Part of a small language model's weights.
Size: 14 layers, width 256, MLP 512 GeGLU, vocabulary 2048.
MLP neurons of a small language model. Each row is named by its layer, matrix (gate and up: input weights) and neuron, and shows model dimensions 16-79. Each number is 128 + 32 x the weight over its row's rms, rounded and kept within 0 to 255. A neuron's up and down rows have the sign that makes its largest values positive.
After each neuron's rows, "fires in" lists the words (lower case) most often at its 100 highest values on Wikipedia text that the model never trained on. A number after a token or word is its count.

L9.gate166 [122 160 131 104 150 118 126 163 122 120  97 126 165 137 121 151 134 103  99 154 108 166 134  96 139 189  75 112 113  71  98 125 105 108  93 166 131  42 175 149 155 131  93 143 152 193 133 124 172 171 105 148 135 147 132 139 149 150 180 110 126 224 122 110]
L9.up166 [108  74 136 119 143 121 125 198  80 132 127 119 100  91  97 138 128 212 104 118 127 143 189 122 132 161 108 154  87 163 159 121 133  79  96 115 105  98 107 173 140 122 148 145 106 152 166 124  86 163 175 116 135 141  61 138  73 196 192 108 194 167 158 147]
fires in: "a" 34, "their" 21, "its" 17, "his" 8, "not" 7

L3.gate303 [129 193 106 138 140 172 174 139 151 116 100 122 192 178 175 162 142 156 151 107  62  96 151 157 129  89 115 155 158 145 150 189  85 149 108  79 153  99 153 200 175 120  76 136  99  68 102  80 182 133 125 163 113 161 139 181 109 174 181  82 160 128 189 153]
L3.up303 [143  77  70 122 175  82 146 112 121 109 125 133 127 136  84 102  88  99 117 215 133 155 169  98 164 137 146 134 161 108 153 118 129 124 119  96 146 157 157 172 114 163 119 153  78 190 114  79 157 151 146 255 105  90 100 194 122 220 136  90 173  80 101 132]
fires in: "as" 85, "associated" 4

L2.gate184 [149 141 161 189  84 179 183 111 116 134 121 138 204 106 111  95  56 166  73 133  92  98  99 108 113 159  87 127 143 125 118 104 115 106 105  91 112 135  44 137 122 134 138 121  94 116 148 147 106 176 144  98 120 136 132  79 151 172  60 162 191 121 165 117]
L2.up184 [137 152 122 182 112  90 121 132 118 132 154 125 145 113 121 179  94 104 132  94 100 140 146 132 139 157  62 126 109 172 141 134 124 102 156  65 133 158  79 129 149 150 132 154 122 140 122 123 157  99 176  73  84 129 137  94 196 165 107 149 162 140  93 109]
fires in: "research" 21, "california" 19, "for" 11, "florida" 9, "washington" 6

L10.gate14 [ 85 166 123 166 125  67 151  99 146  78 134 125 158 180 141 126 185 140 148 116 166 134 124 211 115  91  85 160 109  82 152 167 125  77 137 122 167 121  87 129 133 122 125 160 173 127 141 178  78  33 145 111 152  91 141 165 127  99 181 110 155 158 171 149]
L10.up14 [168 107 117 130 186 172 138 157 124 169 130  84 174 110 130 188  48 138 147 206 150 134 134 204 108 131  92 151  82 120 101 143 171 132 186 126 106 142 123 114 132 174 103 143  95 170 100 126 154 161 144 108  96 114 154  96  72 137 148 137 122 169 141 171]
fires in: "is" 44, "are" 10, "was" 8, "could" 7, "may" 6, "to" 6

L10.gate397 [112 103 138  95  70 124 217 162 200 117 135 132  94  85 106 155  82 182 116 114 170 143 145 144 149 128 135  99  78 106 129  64  82 101 150 101 153  97 162 125 121 108 105 159  67 150 134 138 145 152 176 121  81 112  91 156 119 157 141 150 137 113 137  77]
L10.up397 [ 81  98 149 197 128 124 138 176 146 126 151 133  93 130 123  80 140 109 136 124 156  70  99  97 126 159 170 143 134 178 125 173 102  87 143 141 125  92  92 106 162 140 115  77 191  97 136 139 139 145 117 145 102 124 184 101  93 128 171 126 151 129 152 114]
fires in: "for" 24, "in" 11, "from" 10, "to" 4, "on" 4

L2.gate226 [148 188  69 182 148 147 157  93 151  91 168 167 119 147  95  99 144 113  92 155 141 147  80 159 119 116 175 168 149 126  82 128 145 169 176 161  60 107 125 118 170 120 127  80 128  98 102 117 135  47 142 116 115 133 161 187 178 133 111 180 131 151 120 101]
L2.up226 [180 143 176 194 107 109 147 113 163 136 118 147 152  89 107 168  87 137 125 109  90 177 109 135 144 117 132 174 149 155 106 105 123 180 129 163 101 158 102 131  95 154 130 119 114  99 118 111 105  97 101 107 142 145 191 141 138  98 134 107 158 145 131  95]
fires in: "in" 48, "at" 9, "during" 5, "after" 4, "featuring" 4

L2.gate309 [141 117 160  73  81 202 117 140  90 126 154 136 159 136 100 118 138 126  97 143  91 180 144  98  61 150 125  94 140  93 149 153  96 133 152  83 186 166 143 123 105 163 151  93 137 112 157 118 177  98  71  87 139 148 127 184 123 125 149  89 132 177 126  67]
L2.up309 [144 131  84 165 151  66 145  98  86 141  38 135 134 180 126 112 128 212 107 170 144 168 158  83 109 125  66  62 150 166 155 166 113 144 145 150 100 130 144 150 125 124 107  90 189 105  77 144 149 126  89 177 141 109 105 110 149 153  65 169 174 121 150  94]
fires in: "the" 83, "they" 7, "there" 6

L4.gate257 [141 134 156 104  74 119  96 128 150  67 144 149 137 140 103  61 145  71 143 120  80  99 139 160  78 105 173 117  88 124 164 173  85 134 194 162 142 124 102 105 160 126  54 138 169 117 152  69 136 120  59 123  56 101 131 146 136 142 130 117 155  80 130 195]
L4.up257 [114 174 110 137 119  90 119  85 159 121 124 134 198 149 106 131 117 118  92 115  91 100 147 153 133 115  96 160 158 158 113 126  77 166 123 121 149  79 148 122 133 131  96 152 114  86 171  97 137 110  91 150 159 121 173 150 134 139 142 162 150 105  91  98]
fires in: "an" 42, "a" 41, "any" 4

L4.gate199 [136 152  99 132 139 158 151 124 109 100 109 131 183 137 138 116 163 149 125 137 179 128 117 186 126 111 166 127  60 146 117 159 133 168 112  99  82 150 167 214 111 172 110 152 100 170 114 168 123  92 150 129 133 118 137 137  87 178 115 168 126  84 178 103]
L4.up199 [161 119  76 147 195 157 117 163 164  89 109 144 112 116 134 142 161 109  87 162 154 114 175 126 198 172 113 176 118  70 112 143 125 123 125 131 118 177 113 137 139  85 200 130 127  95  88 110  67 134 155 137  98 124 119 103 143 120 123  97 141 163 162 109]
fires in: "to" 69, "could" 6

L11.gate471 [146  97 160 126 177 118 125 163 143 128  84 112 199 121 129 144 156 130  62  88 127 187 132 139 143 150 109 122  94 209 141 126 136 113  63  98 172 122 111  99 120 119 152 134 136 121 111 104 147 152 119 102 135 155 130  71  90 105 104 170 169 136 118 185]
L11.up471 [130  56 113 123 180  96 151  60 144 104  84 108  70  93 164 155 153 111 150 117  92  55 145 137 200  81  68 177 138 169 113 117 101 153 164 136  94 124 115 104 143  81 174  94  91 166  97 178 147 145 141  87 142  87 118  68 105 191 130 139 133 129 186  80]
fires in: "in" 70, "and" 4

L4.gate91 [175  92 122 121 134  98 166 123 110  89 128  97 106  94 133 142 116 140 144 139  58 140 131 130 186 126  67 188  89 176 143 113 115 134  95  92 166 125 113  98 144 157  99 149  77  72 138  99 111 185  79 172 110  85 159 152  82  87 121 109 154  86  95 122]
L4.up91 [103  96 112 112 186 113  83  88 117 137 158 118 154 134 145 101 144 207 138 127  91 155 147 136 182 142 103 157 160 183 140 121 132 139 136 149 230  59 110 119 100 130 136  80 167  87  60 131 148 114  99 117  85 124  81 114 142 101 155 129 131 153 114 123]
fires in: "2" 14, "stadium" 11, "1" 11, "3" 10, "league" 5

L3.gate26 [167 130  98 147 132  90 133 116 153  81 156  82 159  74 141 104 122 147  99 166 118 123 120 143 125 120 193 173 139 200 124 152 128 103 139 102 127 131 121 115 133  89 136  94 173 134 182 112  80 122 146 113 157 144 110 172 158 136 125 126 130 125 151 168]
L3.up26 [158 125 159 112 121 100 128 126 116 138 108 144 120  94 118 124 119 123 163 127 136 106 151 108 157 128 152 190 131 153 126 132 123 122  89 102  63 123 148  99 169 103 163  79 146  99 127 207 103 141 132 148 146 169 118 188  61 147 142 134 114 147 134 132]
fires in: "at" 41, "to" 26, "in" 7, "from" 6, "and" 5

L4.gate184 [ 86 129  92 171 112 140 155 135  99 183 117 117 168 115  89 134 105 115 178 193  98 161  89 111 104 161  58 120 129 147 140  79  75 145 150 182 176 186 135 100  84 151 100 102 184 113 145 125 153  93 116  79 128 112 135 115 129 132 140 115 138 146 169 107]
L4.up184 [ 77 179 131 173  87  96 110 141 176 168 110  99 140 161 153 106  78 120 163 113 140 147 169 160 110 165 152  83 141 102 107 168  94 134 118 204  69 129 168 144 178  60 166 152 158 142 115 141  89 142 145 102 216 150  79 151 144 174 142  94 147 116 149 142]
fires in: "side" 15, "ferencváros" 13, "loss" 8, "composer" 6, "sides" 5, "fernández" 4

L4.gate306 [ 98 201 101 134  71 105 123 148  68 137 130 123 117 128  89 175 194 124 111 140 151 136 157 118 119 136 156 138  88 106 147 119  86 131 116 146 129  83 134 172 116 157 104 118 102 133 107 142 135  98 102  80 148  70 120  50 214 130 147 138 122 139   8 150]
L4.up306 [158 149 105 172 109 129 137 109 172 123 171 167 155 126 112 132  82  92 150 152 153  95  93 129 133 133 114 140 109 125  81 155 114 142 101  65 110 147  78  96  39 168  82  78 110 118  90 172 108 148 131 109 171 110 128 114 104 125 160 125 119 120 101 115]
fires in: "and" 37, "or" 30, "high" 11, "highest" 6

L4.gate432 [127 159  89 111 142 125  84  94 144 134 189 204 163  70  70 131 113 155 128 119 160 142 118 123 158 139 167  99 171 192 116 155 119 164  83 128 129 115 123 134 167  91 130  79  84 161  96 129 114 116 150  76 150 134 155  70  97 164 123 185 108 140 103  66]
L4.up432 [ 48 107 157 168 135 125 156 130 152 103 135  98 155  90 110 113 142 137  73  89 120 163 109 119 154 120 106 126  90 221 160  83 161 133 109 118 107 118  99 170  93 111 121 111 135 153  68  97 106 119 164 171 114  92 173 142 107 121 118 132 108 122  96 112]
fires in: "north" 14, "june" 11, "south" 7, "december" 6, "july" 6, "october" 6

L10.gate202 [ 92 129 119 106 166 133  74 110 158  71 140 172  87 103  92 151  95 182 103  91 144 133 150  84 155 164 117 133  77 181 142 131  99 163 134 135  90 145 152  98 129 168 100  65  54 132  65 118 187 106 123 145 106 188 133 133 116 109 135 106 127 149 137 102]
L10.up202 [ 74 115 209 130 139  86 110 129 180  98 171 110 101 149  84 129  92 173 119  98 163  86  79 134 145 109 146 125  87 110 157 188 162  73 120 136 162 118 152 158 119  90  97 123 104  92 126 126  87 114 122  78 186  79 134 160 130 158  99 147 137 152 129 151]
fires in: "october" 15, "august" 13, "april" 12, "june" 11, "july" 10

L2.gate347 [121 144 170 144 102  94 102  99 137 175  79 104 142  96 101 138 170 150  77 171 137  70 105 134 112 132 168 144 188 136 102 100  79 115 159 100  85 115 160 166 118 114 142 140 132  86 132 134 142 145  44 137 110 105 117 105 114 155 179  95  83 142 139 135]
L2.up347 [159 161 113 134 125 127  83  91 140 115 140 154 110 151 147 108 170 101  83  72  99  68 120 105 129 133 148 103 141 135 139 163 141 137 145 135  71 131  95 150 144 113 115  90 139 155 102 109 111 134 160 138 147 137 114  84 138 120  94 160  96 121 156  81]
fires in: "high" 18, "long" 18, "have" 12, "economic" 7, "highest" 6, "low" 5

L9.gate157 [138 108 145 128 145  87 111 128 118 103 115  79 220  70 191 126 138 148  73  78 123 174  97 119 120 121 123 133 109 148 138 126 120 116 104  76 133 151  76 179 155  78 124 141 107 165 154  73 106 155 132 120  84  98  93 122  59 154  95 143 128 143 130 176]
L9.up157 [152 152 134 187 168  92 105 136 188 113 111  80 161  48  88 143 174 150 131 135  95 149  96 120 119 132  86 128  72 103 119  80  50 179 123 106 112 126 126 172 152 140  98 136 114 118 134 164 165 198 188 127 106 140 156 140 103 109 145 128 137 153 184 132]
fires in: "and" 15, "contains" 10, "with" 10, "of" 7, "includes" 6, "killed" 6

L3.gate134 [ 63 135 132 140 126 136 111 146  89  70 156 126  66 168 144  87 140 143 120 160 161 146  92 132 152 142  87 166 109 131 124 123 104 145 119 130 189 162  96 146  71 131  90 167  90  86 128 126 132 184 114 114 129 107  52 124 140 164 105 113 110 103 103 166]
L3.up134 [139 154 158 151 163 135 161 125 118 131 154 112 109  83  82 133  90 171 192 165 108 148 167 115  37 126 117 121  71 102 111 147  59 112 129 154 142 158 202 138 165 136 137  84 122 157 101  95 158 112 101 116 109 109  96 182 165  91  87  73 120 121 121 125]
fires in: "it" 79, "head" 4

L3.gate404 [124 115  77 186 125 170 151 190 117 106 131 133 112 153 111 170 155 180 135  94  99 123 103 146 151 101  91 192 155  97  76  59 135 177 154 122 135 107 123 142 184 207 129  83  76 112 143 183 118 107 147  52 168  92 103 157 167 167 143 126 125 169 108 124]
L3.up404 [108 112  98 131 130 125 101 144 150 127 114 109 147 147 148 140 156 194 108  78 124 125 153 101 174 115 158 197 154 135 172 158 122 121 120 139 121 142 128  91 100  70 146  70  95 128 174 177 137 126 121  87 106  87 139 116  44  97 138 132 142 148 111 165]
fires in: "university" 19, "two" 18, "three" 12, "3" 10, "2" 7

L2.gate285 [ 67  92 138 131 125 106 141 133 176 104 132 122  81 107 133 137 152 175 113 129 156 140 115 128  82 105 120  90 111 127 157 118 119 119 118 110 122 123 154  95 114  89 151  43 104 163 107 126 138 118 128 130 127  87 124 121 104 124 101 146 194 159 211 154]
L2.up285 [ 96 146 117 123 171 130 136  77 223 146 152 171 105 150 150 105 105 136 133 112 167 133  48  82 117 113 155  18 128  85 143  94 103 114 183 144 148 130 114 138 122 118 150  89 143 146 120 103 152 175 112 100 147  45 160 178  92 110 109 173 152 135 226  74]
fires in: "life" 18, "type" 9, "1" 7, "appeared" 6, "into" 6, "composition" 5

L4.gate27 [ 90 180 134 113  74 127 178  76 120 147  96 123  94 122 111 108 146 138  88  71 126 100 177 132 148 101 140 151  37 136 109 104  87 127 122 144 114 113 145 153 122 109 118 111 136 154 130 128 149 140 159  89 122 151 143 150 149 115  87  97 111 161 121 135]
L4.up27 [162 111 143 135 197 155  99 136 145 146 120  55 157 165 166  75 132 144  97 124 169 124 158  98 173  92 137 123 127 142 113  95 103 159  86 151 135  67  92 156 182 134 127 147  84 156  63 159 131 133 174  88  85  81  86 113 202 125 114 117 155  87 121 186]
fires in: "not" 41, "or" 10, "throughout" 7, "justice" 6, "from" 5

L10.gate186 [197 178  95  99 158 140 135 122  81 133 142 113 121  97 116 129 184 136 126 158 122 143 127 148 150  72 162  99 113 119 124 105 130 125  69 105 143 111 113 121 162  99 156 158 198 120 202  99 128 137 128  93 137 150 168 113 127 132  93 147  96 124  72 174]
L10.up186 [106 133 116 127  72 169 175  86 127 203 156 131 130 140 146  83 157  76 115 133 170 129  77 149 137 166 112 161 119 193  78 130  95 118 142 127 164 154 120 171 101 164  80 131 168 178 143  54 119 101 104 153 179  77 144 194  91 127 155 115 131 101 153  49]
fires in: "an" 72, "annual" 4, "another" 4

L3.gate326 [150 107 169 138 142 171 130 137 183 154  47 159 105  61 123 128 156  78 140 155 147 173 132  98 132 142  78 106 118  94 147  84 118 130 192 124 137 147  69  80 125 121  94 147 172 142 112  96 136 161 104  76  61 115 134 139 104 136 154 176 127 140 100 159]
L3.up326 [132 131 123 135 152 169 114  93 122 121  99 150  37 132  85 141 132 150 133 141 112 197 133 147 135 151 142 102 146 147  97 174 147 145 148 124 148 123 173 133 147 134  86  97 108  89  90 164  90 140  93  21 136 150 124 144 154 112 158 156 171  96 141 164]
fires in: "2020" 13, "ferencváros" 13, "2010" 13, "fernández" 5, "march" 5, "2012" 5

L6.gate249 [151 168 146 140 140 182  81  98  59 158 128 151 165 157 130 181 142 115 153 164 129 117 127 135 110  47 165  96 123 105 124  84 122 134 156 134 111 150 166 130 141 131 108 164 165  76 186 151 198  89 215 142 171 133 132 159 161 109  49 123 107 179 122 120]
L6.up249 [142  97 161 150 135 174  96 169  49  84  91 106 120 182 105 112 146 143 118 169 133 166  91  83 118 101 185 107 133  96 120 139 114 160 105 121  56 147 170  97 120 149 139 118  70 146 100 176 133 154 130 199 112  71 123 191  93 165 143  86 166  97 112 132]
fires in: "it" 63, "this" 15, "the" 6, "which" 6

L4.gate102 [122 119 132 117 119  95  99 135 182  87 140 110 115 143 114 120 158 173  68 169  75 165 142  75  83 116 109  61 186 158 135 105 106 148 142 101 111 169 123 152  79 126 122 144 113 188  81 143 135 131 194 142 161 135 124 155 142  74 111 164 162 129 106 160]
L4.up102 [131  98  94 110 123 113 157 118 108  75 133  72  62 185 142 181 190 153 110 167  99 213 138 142  57 124 156 117 116 178 123 128 120 171 129  99 143 133 181 195 114 136  56 162 124 170 138  88 122 103 184 113 164 139  79 166  82 121 156 148 148 156 157  96]
fires in: "he" 41, "she" 30, "sheringham" 4

L3.gate181 [154  92 103 156 154 175 140 150 171 151 148 173 156 129 114 163 162 131 162  82  88 153  95  78 101 106 152 132 130 188 154 164  84 145 149 138 156  65 129 113 154 156 130  85 100 103  77 194 112  97 118 171 158 133 144 138  98 133 190 141 166 146  91 141]
L3.up181 [102 120 150 167 101 101 129 161 181 117 128 147 172 177 111 109 114 143 145  89 150 133 150 126  62 130 117 159 137 149 132 144  88 196 140 152 153 110 144  84 174 174  95  90 133 129 122 168 124 133  82 163  89 118 150 146 114 176 172 157 156 124  79 137]
fires in: "known" 18, "july" 11, "june" 9, "january" 8, "turn" 4, "turns" 4

L4.gate165 [112 114 102 112  97 103 157  98 118  77  99 129 145  80 204 168 122 153 120 144  83 133 109 142 124 169 147 157 151 166 140  81 106 125 105 133 150  93 121 101 204 161 146 153 120 112  94 111 173  92 206  86  95 196 115 155 117 104 174 115 144 151 135 131]
L4.up165 [108 202  97 103 153 138 131 118 113 168 101  28 170  93 118  95 113 150 114 126 137 162 124 153 135 118 155 150 153 132  76 121 124 178 116 102  89 119 148 127 160 125 148 181 131 194  84 143 107 119 147 126  86 151 145 133 142 107 171 160 139 143 144 110]
fires in: "no" 36, "none" 14, "non" 6, "remained" 4

L4.gate46 [235  99 127 100  84  99 102 170 136 161 130  96  98 230 124 100  81  71 133 148 135 178 109 122  74 149 152 217 154 124 122 152  87 175 101 160 105  75 162 145  98 177 109 195 167 161  90 151 119 125 141  97 171 121  72 104 111  99 142 103 109 154 113 148]
L4.up46 [ 92 158 107  92  98 154 107 126 145 102 173 124 147 121  93 147  49 100  23 145 119 157 177 122 126 102 115 110 132  99 119 100 142 130 148 112 119 160 124 118 154 143  97 130 140 139  74 127 200 127 160 105 128  89 146 126  81 145 137 141  68 127 122 171]
fires in: "was" 34, "were" 26, "are" 17, "been" 13, "is" 8

L2.gate192 [139 105 142 156 138 109 181 106 142  84 146 128 118  87 172 135 140 123 152 146 144 126  89 156  96 156 118 139 103 151 127 126 159 107 127 116 143 115 131  64 130 136  85 143  57 129 116 195 151 112 132  88 111  95 160 246 107 127  92 107  77  69 124 202]
L2.up192 [212 140 109  67 156 161 128 160 155 155 136 134 151 150 171 109  91 176 108 155 155  74 104  87  65  71 147 116 146  97 157 117 140 162 136  89 116 166 124 129 173 107  98 162  92 133 119 154 151 119 101 133 155 104 117 160 114 179 139  54 135 112 135 149]
fires in: "no" 18, "found" 11, "made" 10, "non" 7, "considered" 5, "founded" 4

L9.gate476 [129 168 105 199 101 195 147 104 157 145 136 111  85 143 121  92 163  83 113  66 124 128 153 109 158  92 121 192 121 104 111 112 136 142 147 138 121 167 116 144  85 111 159 127 132 139 118  81 140 148 146 156 125 115 113 130 148 177  82  99 108 133 106 179]
L9.up476 [182 131 100 152 114  79 116  90  79 105  98 167 160 127 128 152 205 156 120 139 132 103 156 126 137 187  89 143 150 152  72 110 102 129 137 136 144 121 127  91 129 154 111 117 127 116 121 110 105 127  95  95  75 115 141 159 112  44 114  86 142 161  95 188]
fires in: "he" 28, "who" 13, "it" 7, "they" 6, "parents" 4

L3.gate189 [128 155 112 135  71 125 116  98 126 112 114  97 189 188 168  96 109 117 136 177 123 145 130  72 107  94 136 194  98 121 133  81 140 118 199 145 160 121 177 156 174 116 113 143 139 120 118 137 133 124 129  74 109 133 124 159 141 173 170 132  95 122 121 106]
L3.up189 [155 104  82  96 104  70  83 147 198  93 112 168 118  79 160 151 111 105  93 145 124 158 160 105  91 108  99 184 142 141  96 135 118 130 162 136 169 146 172  83 145 179 137 171 110 102 183 124 153 138  95  78 122  74 169 110  78  96  85 102 104 154 115 159]
fires in: "that" 66, "ohio" 6

L9.gate51 [118 152 150  79 120 114 130 137 101 182  20 126 166  98 123 113 143 119 120 111 145 140 133 118 146 120 135 129  76 145 167 151 188 137  86 131  90 117  91 181 169 104  83 163 145  54  88  93 131 166 107 146  79 142 115 144 156 151 113  69 156 137 142 160]
L9.up51 [127 105 194 167 133 118 104 124 107  94  78  80 120  64 116 112 131 117  32 136 134  82 141 122 111 129  84 111 159 107 152 155 106 130 180 177  88  82 150  89  99 141 149  98 159 146 125 128 107 135 101 146  63 162  83 107 164 180  87 119 141 167 181  47]
fires in: "of" 42, "and" 15, "in" 14, "joined" 5

L4.gate47 [146  59 113 130 110 159  74 114 160 100 101  94 142  94 131 117  94 164 136 120 175 157 155 110 152 128 101 159 103 123 172 178 148 156 107 120 137  91 142  85 133 168  87 112 159  91 118 228 128 117  72 125 169 113 131 137  84  93 122 171 195 152 100 148]
L4.up47 [110 147 108  98 120 148 124 105 140  90 166 132 131 163 101 143 167  95 159 112 131 149 116 138  78 109 128  99 118 151  71 145  74 163 139  88 153 117 171 141  30 142 181 113 134 111 115 172 173 113  63 186 156 117 115  17 175 117 125 122 131 174  97 143]
fires in: "second" 18, "third" 11, "elected" 7, "having" 5, "substitute" 5, "church" 5

L11.gate4 [139 138 116 175 151 112 147 164 116  71 110  70  97 109 136 138  81  82 115 154  90 162 121 116 165 148 141 132 140 143 124 114 140  91 138 155 122  68  96 105 136 180 105 153 125 116 112  97 135 112 115 117 153 132 117 124 145 112 131 119 108 121 106 131]
L11.up4 [ 94  93  74  95 113 119 110  57 107 109 134 119 134 112 137  53 120 159  99 168  71 156  91  99  96 117 115 116  96 135 118 147 115  93 178 117 142  74 176 143 128 146 162 146 205  74  84 115 100 166  79 158 110 118 135 127 121 144 108 189  81 172 117 176]
fires in: "the" 78, "then" 9, "they" 6

L4.gate319 [114 155 130  75 103 118 169 103 104 109 142 160 165 150 116 142 116 187 176 151 172 122 137  79 113 144 143 197 123  88 118 119  91  86 115 161 143  79 122 149 144 156 156 119 156 177 140 105 101  82 118  90 193 171 165 141 140 121 171  79 175 132 177 115]
L4.up319 [ 91 132 144 153  78 127 123  75 132 144 135 200 159 146  78  91 162 181 171  82 144  75 107 100  90 152 153 113 156 132 111 131 130 148 106 181 131 109  78 183 154 173 149 147 150 173  94  69 154 125 140  82 147 101 120 178  98 104 100  81  85  97 161 123]
fires in: "a" 16, "most" 15, "born" 11, "be" 8, "an" 6, "vol" 6

L2.gate350 [101 145 169 189 176 148 101 100 127 124 127 136 120 157 147 103 100 117 137 123 166 150 164 189 107  79 127 178 122 124 135 116 137 140 129 179 202 118 164 114 110 146 126 133 103 138  84 144 147 112 114 111 130 148  56 188 109 185 149 132 112 187 135 123]
L2.up350 [189 110  73 152 133 121 100 138 117 120 113 147 121  73 130 119 133 159 124 101 140 137 166 115 144 171 169 130  47  66 151 170 157 116  90 137 126 141 126 115 117 128 154  96 135 136 140 141  61 102 151 142 121 108 135  99 199  69  94  98 122  75 118 185]
fires in: "it" 32, "together" 11, "length" 8, "him" 5, "doubles" 5

L11.gate181 [151  88 101 135 170  58 197 108 132  82 110 109 155 143 103 176 142 135 117 112 115 112  79 129 114 103 117 143 103  96  71  94 157 109 111 103 103 142 166 132 123 126 122  79 173 155 147 135  63  90 138 174 175  86 152 149 117  91 155 129 160 127 106 188]
L11.up181 [148 100 113 124 178 145 113 163 121 138 141 120 146 106 131 124 138 160 157 135  99 116  98 151  95 111 110 137 171 159 133 150 123  94 123  48 143 122 142 143  97 130 121 172  52 150 111 111  90  83 193 104  66 120 100 109 117 150  74 121 109 188 114 169]
fires in: "it" 75, "this" 5, "he" 5

L10.gate28 [151 141 133  91 104 150 126 106  71  90 106 125 199 145 123 124  77 152 122  70 145 130  74 131 107 154 127  69 110 202 171 117 152 133 151 165 131 150 108 181 111 191 129 153 156 151 118 174 141 142 140 147 120 180 138 136 178 121 200 117 167 128 141 110]
L10.up28 [ 95  77 106 113 145 104 132  70 136  93  89 172 136 174 176 177 131 174 163 156 127  73 169 148 162 140 157 131 103 145 147 128 120 164 201 141 177  53  50 121 153 182 136 133 170 154 118  89 159 157 187 142 117 129 120 129 121 106 101 182 125 118 109 100]
fires in: "the" 45, "martínez" 8, "garcia" 6, "victory" 4

L2.gate7 [100 207 157 186 111 150 169 109 194 159 108 155 149 124 150  94 166 116 130 140 129 119 141  94 164 136 117 127  97 132 119 134 117 131  80  80 139  82 141 115 120  72 159 151 170 136 163 133 114 104 122 162 117 103 139  85 127 122 134 112 143 130  83 183]
L2.up7 [148 159 104 134  88  79 156 102  67 106 132 125 140 102  89 102 114 122 113 180 110  90 106 120 153 153 155 149  98 133 124 112 122  95 162 180 134 113 154 152 176  83  74 154 181 130 101 120 113 113 158  63 101  91 108 160 104 145 156 204 135  95 137 151]
fires in: "a" 79, "an" 8

L3.gate268 [118 121 162 147  71  97  78 155 140  99 145 136 151 170 150 168  89 197 108  88 130 173 116  91 103  61 102  79 146 107 113 147 135 168 147  91 117 175  86  87 134  89 154 108 128 106 128 144  90 132 112 134 192 143 142  82 154 117 142 164 111 121 100  96]
L3.up268 [149 124  86  96  94  96 140 138 103  95 127 146 136 114 143 135 146 137 129 113  79 175 160 144 102 109  86  68 111  55 165 115  95 109 117  97 103 107 185 180  94 151  95 160 180 128 149  91  55  86  97  80 168  77  81 106 118 177 127 195 156  82 147 138]
fires in: "film" 51, "paper" 7, "episode" 6, "script" 4

L2.gate110 [114 145 121 129 130 145 110 170 177 167 134 143 174 148 156  98  89 128  76  88  85 103 129 184 126 144 102 210 132 142 105 132 131 145 165 128 113  85 118 122  72 118 118 150 168 156 141  99 129 127 113 131 104 142  64 212 139 112  71  45 124 113 136  88]
L2.up110 [ 99 133  83 121 158 114 150 125 171 126 147 144 143  98 139 153 168 110  65 109  37 115 128 120 169  86  50 103 115 129 119 114 104 121 152 114 117 113 159 112 143 100 159 176 133 164 146 124 106 166 111 119  69 141 133 184 102 117  99 106 120 116 191 133]
fires in: "the" 25, "included" 10, "scored" 8, "provided" 7, "stated" 6, "described" 6

L6.gate146 [152 111  87 167 128 101  80 119 100  94 139 133 248  93  28 142 163 132 133 127 113 159  71 120 116 146 124 161 144 132 124 149 147 113 110 160  96 103 177 168 150 136 128 177 162  57 194 110  97 111 141 133 160  98 120 182  92 189 102 170 193  59 166 171]
L6.up146 [197 140 158 139 184 182 137 131 121  40 116 171 189 120 142  69 144 122 139 158 129 105 157 138 141  99 138 124 135 125  80 100 143  93 157  80  88 141 146 185 155  69 141 138 114  61 126 104 147 165 114 121 132 135 155  78  92 112 114 151  92  98 127  74]
fires in: "of" 35, "admiral" 7, "to" 7, "as" 6, "like" 5

L3.gate49 [150  84 169 129 136 172 137 143 201 176 103 119 139 116 161 104 127  89 151  90 176 138 101 144 166  68 135 146 123 152 155 143  96  96  80 127 171 112 148 150  96  94 157 101  71 162 126 108 115 125 121 107  43 149 108 143 174 157 130  89  88 123  75 162]
L3.up49 [ 23 172 157 129 140 101 160 132 180 131  80  89 126 149 122 124 177  95 148 114 108 123  83  38 104 146  82  96 121 169 171  73 110 142 109 143 109 127 124 208 150 118 139  96 127 113 121 117 158 149 114 106  91 139 139 157 160 130 101 114  85 121 130 140]
fires in: "had" 65, "have" 9, "illinois" 6, "having" 5

L4.gate446 [ 94 146 164  79 115 127 133 113 146 185 150 131 215 124 135 159 129 122 147 157 132 142 204 176 159 169 170  95 128  77 115 125 122 156 154 110 144 119 156 144 144 163 144  87  87 185 172 139 130  85 140 163 159 117  93 110 121  90 174  77 113 128 110 120]
L4.up446 [142 114 135 163  81 102  63 121 174 139 122 144 106  75 159 133 164 136 164  85  45 147 148 138 135 109 103 129 121 138 168 168 133  98 182 144 130  99 196 140  99 122 149 154 120 126 143  66 122 110 144 141 131 165 114 135 160 153  85 182 178 156  96 170]
fires in: "the" 34, "museum" 12, "theatre" 6